{
  "num_hidden_layers": 9,
  "hidden_size": 224,
  "num_attention_heads": 4,
  "num_key_value_heads": 4,
  "head_dim": 64,
  "intermediate_size": 448,
  "vocab_size": 8192,
  "hidden_act": "gelu",
  "norm": "layernorm",
  "norm_place": "pre",
  "norm_eps": 1e-05,
  "positions": "rope",
  "rope_theta": 10000.0,
  "rope_fraction": 0.25,
  "qk_norm": false,
  "attn_scale": 0.125,
  "bias": "all",
  "tie_word_embeddings": false,
  "parallel_block": true,
  "init": "uniform",
  "init_std_qkv": 0.034,
  "init_std_o": 0.0075,
  "init_std_up": 0.034,
  "init_std_down": 0.00567,
  "optimizer": "muon_variant",
  "learning_rate": 0.00194,
  "beta1": 0.93,
  "weight_decay": 0.063,
  "lr_head": 0.00375,
  "max_grad_norm": 0.5,
  "warmup_steps": 200,
  "schedule": "wsd",
  "decay_fraction": 0.657,
  "decay_shape": "linear",
  "final_lr_fraction": 0.02,
  "batch_tokens": 16384,
  "max_seq_len": 512,
  "doc_mask": false,
  "train_tokens": 122600000,
  "max_steps": 7483,
  "dataset": "wikipedia_en"
}
MLP neurons of a small language model. Each row is named by its layer, matrix (up: input weights; down: output weights) and neuron, and shows model dimensions 96-191. Each number is 128 + 24 x the weight over its row's rms, rounded and kept within 0 to 255.
Before each neuron's rows, "fires on" lists the tokens most often at its 100 highest values on Wikipedia text that the model never trained on.

fires on: "1", "0", "ell", "-", "3", "w"
L5.up323 [106 156 107 113 151 109 110 110 139 156 137 144 132 142 124 132 165 108 117 132 101 128 132 161 138 136  90  77 156 139 105 125 144 135  90 136 175 138 102  98 123 137  93 123 150 119 122 101 151 135 145 133 135 107 147 139 177 143 105  97 133 111 159 122 127 110 138 114 125 157  95  93 139 142 121  90 163 189 142 112 109 153 151 147 130  84 140  83 178 112 156 156 167 109 126 142]
L5.down323 [114 145 125 154 132 111 105 150 152 106 112 133 120 127  80 139 126 141 164 100 134 136 158 149 137 155 104 132 144 135  96 152 120 142  86 115 114 181 117 119 118 125 135 137 142 110 185 112 112 126 139 191 127 147  86 101 118 129 133 126 113  96  89 120 123 109 138 136 136 171 127 163 119 139 160 162  98 129  69 120 151 136  96 142 146 159 111 138 125 103 164 146 125 132 116 145]

fires on: ",", " of", " –", " |", " as", "),"
L3.up54 [121 130 104 104 117 139 102 153 152 133 111 166 110 150 102 129 115 139  95 161 101 156  84 133 122 137 122 133 117 155 118  67 133  86 122 152 128  92 119 144 122 188 169 114 138  81 105  95 126 149 101  85 108 137 158 165 123 106 104 156 128 111 113 109 127 169 157 108 108 141 145 100 112 178 115 162 114  91 153 127 181 129 129 146 136 104 138 116 137 112 129 158 157 162 159 144]
L3.down54 [ 99 105 140 133 145 130  72  93 124 143 144 182 147 139 135 139  92 145 121 128 139 175 154 107 127 125 139  91 101 123 151 135 156 121 132 150 128 125 147 166 126 149 125 136 101  91 166 101 121 107 108 148 119 137 106  94 161 146 127 133 197 117 137 125  80 143  76 146 151 137 171 122 172 139 168 140 113 164 133 135 134 142 138 156 112 152 123 130  94 122 134  98 124 156 134 120]

fires on: "ed", "ter", "h", "inth", "ph", "g"
L3.up265 [149 145 119 112 151 132 137 130 154 128 169 112 137 150 170 126 116 139 113  96 132 101 123  84 111 128 116 155 112 153 116 125 138 102 139 175 148 120 117 152 112 129 108 142 145 172 139 138 118 132 122 110 120 125 119 157 131  88 121 141 100 128  96 150 167 137 152 118 111 123  94 158 161 110 152 138 121 106 181 146 136 143 140 119 130 149 141  85 116  79 123 143  92 112 134 125]
L3.down265 [127 125 130  84 117 122 101 116 105 165 138 104 121 137  99 151 128 115 201 148 167 147 130 146 126 120 142 194 138 141 120 119 177 145 140 151 161 107 116 127 135 162 108 130 146 111 144 120 137 181 123 144 139  91 126 137 128 130 143 130 116 111 109 122 132 158 159 146 172 175 102  95 138 139 139 110 155 106 121 118 125 123 130  98 117 103 110 154 125 116 128 110 118  99 165 146]

fires on: "\n", "After", " at"
L3.up294 [146  69 110 130 114 125 136 149 152 154 160 197 135 122  55 172 121 117 136 168 115 140 124  94 146 125 111 103 149 123 121  78  63 122 104 132 142 120 154 112 123  72 149 138 139 141  84 153 164 162  82 111 134 105 142 131 186 140 134 152 102 136 104 143 114  94 164 151 104 110 129 144 132 163 128 138  76 134 148 134 123 142 158 143 121 104 101 148 135 120 131 142 142 108 129 130]
L3.down294 [107  88 107 112  69 123  77 160 156 178 127 138 137 100  99 127 153 153 139 106 159 137 127 129 187 112 115 103 142 117 136 144  92 151 117 129 139 110 152 106 101  66 103 145 130 121 128 155 151 127  99 186 140 116 144 127 151 110 141 135 122 119 151 120 138 134 136 145  98 153 118 131 123 148 119 135  94 102 129 127 109 159 136 126 144 128 150 124 136 138 105 157 124 151  84 124]

fires on: "e", "h", "y", "g"
L3.up214 [158 143 121 117 152 138  91 119 156 141 164 126 124  92 117 102 126 145 126  83 108 165 119  90 127 115 124 144 115 142 101 166 136 121 117 130 147 157 120  88 141 153 135  89 129 128 134 138 143  97 132 105 127  88 138  97 116 110 113 111 170 141  94 116 142  99 100 133 154 109 108 139 110 123 132 111 134 102 151 105 134 121 129 125 112 159 177 105 171 114 124 100 145 142 111 102]
L3.down214 [135 141  91 107 116 151 129 152 121 121 125 103 100 153 151 138 157 128  91 124 151 149 103 133  96 126 104 135 109  90 135 109 153 131 131 127 137  96 137 131  99  87 120 134 112 123 165 147 177 140  77 171 118 146 148 138 105 134 127 111 155 109 119 121 128 126  99 150 120 144 137 124 144 147 120 158 178 116 111 142 122  78 111  98 150 123 109 147 116 153 125 131  96 113 136 152]

fires on: "'", "-"
L3.up15 [106 155  86 108  93 115 114 108 110  94 177  79 125 118 100 118 112 145 113 124 107 129  88 125 129  98 135 111 131 146 124 124 131 111 128 135 139 170 138 143 124 130 106  89 133 136  90 124 168 117 143 108 122  97 172 134 114 105 116  82 121 146 140 167 130 100 105  90 127 122 111 151 144  91 164 138 111 138 139 134 136 112 131 150 144 118 139 111 135 160 165 140 132 163 139 131]
L3.down15 [141 117 154 123 161 140 120 111 125 119 121 115 134 147 125  81 147 104 138 128 151 130 113 132 135 163 114 174 109 101  85  73  92 160 115  96 145 156 141  97 120 134 107 138 104 106 104 124 122  89 125 188 100 128 124  96 133  77 179 123 103 131  95 148 113 109 121 130 118 170 136 169 122 118 135 149 104 144 123 123 101 127  80  99  79 121 125 127 131 115 146 128  99 124 174 156]

fires on: "-", "{", " (", "f", "l", " '"
L5.up64 [140 138 146  92 141 116 116  84 120 168  86 148  96 122 142  96 133 138  77 151 154 165 100 103 120 119  99 100 105 102 118 141 153 126 104 142 141 109 140 133 159 110 122 164 147 133 101  87 135 163  98 161 130 154 161 121 167  98 123 142 127 110 109 105 129 126 166 138  97 134 157 126 104 125 198 125 148 155 121 113 136 112 147 133  92 116 166 119 116 114 132 101 106 110  66 127]
L5.down64 [137 136  86 121 104 136  95 138 162 185 177 103 154 157 133 118 138 153  95  75 122 144 176 127  92 146  92 130 130 135 106 130 123 146 160 143 188 127 129 131 128 125 111 128 109 150 138 132 131 125 194  82  92 131 141  68 138 132 135 107 106 143 146 133 123 125 119  92 144 153 113 105 176 155 138 127 134 147 137 141 153 130 115 125 133 130 115 143  93 142 112 171 103 127 154 133]

fires on: "2", " home", "3", " Total", "r", "^{"
L5.up446 [194 150 161 107 153 146 139 140  80 146 166 152 148 147 165 146 112 120 147 126 137 137  89 141 102 145 138 129 160 136  96 144 138 133 112 121 156 106 128  73 122 135  96 124 135 142 134 129 137 144 114 135 140 129 137 114  99 152 128 143 165  97 106  91 111 143 150 171  98 109  97 108 113 107 121 106 157 154 121  86 121 150 130 122 123 123  79 120 150 119 143 109  81 178  86 115]
L5.down446 [108 132 134  97 166 142 148 171 157 127 130 145  97  96 131 129 122 137 147 153 120 128 128  95 150  95 112 126 104 131  84  87 139 136 111 132 150 121 118 126 122 157 130 145 164 165 115 137 146 114 116 133  97 107 117 143 114 147 124 147 154  91 132 142 151 111 109 160  77 103 100 108 122 155 125 111 129 114  76 166 197 134 119  64 189 123 149 171 144 101 159 154 116 134 123 119]

fires on: " the", " a", ".", " per"
L5.up3 [154 167 112  92 115 100  95 131 133 110 134 108 128 144 129 155 142 129 163 157 108 112 140 113 127 149 158 131 128 180 201 147 115 143 100 123 134 155 113 151 161 122 156 117  88 138  97 108 123 205 146 128 114 113 125 139 151 130 113 133 129 131 149 126 106 127 133 149 102 111 125 149 117  91 129  88 104 165  81 102 143 100 132 175 152 113 127 103 115 115 149 145 152 107 165 130]
L5.down3 [133 138 118  94 112 135 100 108 102 100 110 137 120  80 103 119 132 107 117 123  98  98  96 151 148 160 144 121 116 110 128 181 109  99 108 124 133 100 156 163 116 125 106  91 149 123 137 135 138 112 129 170 154 130 160 133 144 141 148 120 157 103  97 118 156 175 134 112 152 118 125 165 124 124 158 149 167 120 110 119 124 118 119 156  97  94 150 101 111 116 148 127 139 109 125 120]

fires on: "\n", " P", ";", ":", "."
L3.up125 [140 123  77 108 125 100 153 122 154 164 146 149 133 166 119 165 135 141 123 167 139 132 139 158 123 117 123  73 151 159 126 119  95 132  95  81 112 177 152  88 116 171 145 174 132 130 119 140 161 127 139 162 138 186 151 139 184 135  86 103 110 145  94 126 112  96 110 144 132  94 124 120 130 136 103 156 122 126 148 130  80 132 130 127 145 122 131 129 127 101 121 110 183 116 117 111]
L3.down125 [169 165 105 141  87 136 118 140 104 131 141 130 122 136 157 145 121 135 108 122 165 141 118 136 122 108 138 179 148 126  94 132 122 136 114 119 149  95 149 132 103 120 152 155 125 134 140 133 168 147 141 124 139 115 153 116 123 149 135 151 106 113 104 139 128 105 167 152 165 159  90 132 133 194  93 160 126 162  95 154 106  85 134  86 182 156  94 101 150 120 106 101 137 168 136 118]

fires on: "\n", ".", " of"
L3.up275 [125 108 135 110 125 171 107 160 165 152 158 167 125 149 109 129 109 134 113 158 138 165 136 120 178 152 156 126 138 156 150  83 111 132 107 103 109 125 139 141 127 126 169 142  97 109 141 107 187 183 122 122 157 138 149 117 179 111 103 137 121 127 149 154 141 160 136 156 134 108 137 135 111 137  96 128  72 135 106 102 172  97 122 145 147 124 111  95 141  98 126 136 159 147 130 126]
L3.down275 [100 137 113 102  99 147  91 120 136 164 119 149 116 156 154 105  95 132 169 144  97 169 143 117 178  84 109 121 114 119 126 143  96 120 109 117 111 125 121 136 116 127 122 147 154 149 136 121 142 167  96 139 169  74 134  76  98  85 136 121 110  93 119 166 129 119 190 122 137 134 138 156 111 131 123 121 122 146 104 141 121 116 144 102 120 168 140 102 120 150 124 119 161 160 115 120]

fires on: ",", " of", " which", "-", "\n"
L5.up15 [ 98 153 134 133  92  98 135 141 156  98 156 152 123 116 165 152 106 162 121 100 153 107 162 158 109 100 117 106  57 110 116 102  84  97 120 124 114 145 123 128 127 120 106 102 107 162 105  75 124 128 182 149 138 127 132 127 144 112 104 157 157 118 147 146 141 161 153 121 148 128 107 149  98  93 139 116 123 135 144 122 101 134 163 131 127 117 175 121 100 119 148 136 128 164 152 130]
L5.down15 [110 130 127 120 121 140 164 168 120  80 100 115 161 164 122 130 157 143 134 122 173 115 128 148  76 157 119 153 141 112  98 113 120 147 110 133 160 174 161 112 138 113 151 122 177 146 125 116 159 123 156 172 122 123 180 157 116 107 143 100 137 125 153 146 169 135 153 126 141 139 168 157 128 156 160 175 147  97 127 123  67 119 139 109 147  83 126  95 124 144  94 160  91 113 109  72]

fires on: " of", ".", ".\"", "ing", "”", " with"
L3.up89 [129 140 123 137 125 138 119 122 108 126 176 198 155 153 109 136 124 131  96 171 145 152  94 150 135 133 118 116  90 130 160 104 124 105 124 150 140  90 126 138 131 161 126 179 124 100 107 139 146 123 120 130 129 127 128 151 184  93 130 122 116 104 122 150  82 161 135  95 121 116 119 104 159 107 145 141 125 143 139 127 151 102 119  95 148 130 133 144 116 177 156 140 142 126 139 159]
L3.down89 [134 140 102  72 154 127 131  94 143 141 134 113 160 141 135 124  51 171 150 146 114 162 129 141 143 104 153 139 139 144  84 170 101 137  94  94 182 117 160 161 105 167 201 166 129 138  96 124 109 116 147 122 139 138 153 148 154 129 136 140 121 116 134 156 124 131 176 123 120 124 165 145 131 132 153 106 106 115 129 153  86 103 124 117 168 138 143 170  97 119 140  94 147 129 129 113]

fires on: " Ar", " known", "-", " ar", "ul", "um"
L3.up437 [139 159 119 145 157 104  97 102 156 167 137 109  96 100 150 129  77 110 141 125 147  60 109 161 122 132 111 127 117 146  84 160 142 135  96 132 109 107 126 139 121 140  79  65  77 144 132 137 145 132 128 147 136 170 173 141  99 120 121 105 126 142 150 134 109 109 104 112 131 107 160 133 129 123 134 173  90 113 139 176 130 157 138 126 161 167 175 124 115  86 128 134 134 145 127 138]
L3.down437 [133 133 122 129 137 154 134 118 130 154  63 168 135 155 115 122 150  80 151 126 156 127 105 115 150 134 157  97 163 136  93 132 132 132 114 138 131 138 161  52 131 161 116 126 100 137 105 149 129 126 147 132 121 117 131 135 142 149 191 143 108 153  92 125 118 139 119 100 121 110 156 119 133  97 156  77 102 174 109 128 111 150 110 155 132 135 141 148 107 143 128 146 142 102 144 144]

fires on: "-", " ("
L3.up104 [147 148 135 134 154 120 152 129 137 111 104 107 100 148 147 108 141 104 127 109 184 108 108 123 120 121 168  93 104 121 125  88 128 107 107 174 114 140  75 104 151 144 123 130 102 122 158 122 150 141 131 113 112 108 126 167 134  73 120  93 144 139 131 160 128 129 144 111 127 149 132 132 120  77 151 130 148 145 107 110  87 127 135 137 168 178 161 128 140 135 137  94 117 120  73  96]
L3.down104 [ 86 154  84 183 137  64 106 144 161  99 156 153  95 132 113  99 132 113 124 153 127 116 138 161 110 120  97 126 118 124 113 134 112 138 164 159 162 162 106  82 198 143 145 102 121 115 138 134 103 143 165 140  88 116 102 118 123 179 117 100 113 125 157 108 101 116 117  97 133 142 133 130 126 142 111  98 146 111 131 153 148 160 131 131 127 108 153 166 158 122 123  95  75  77 126 126]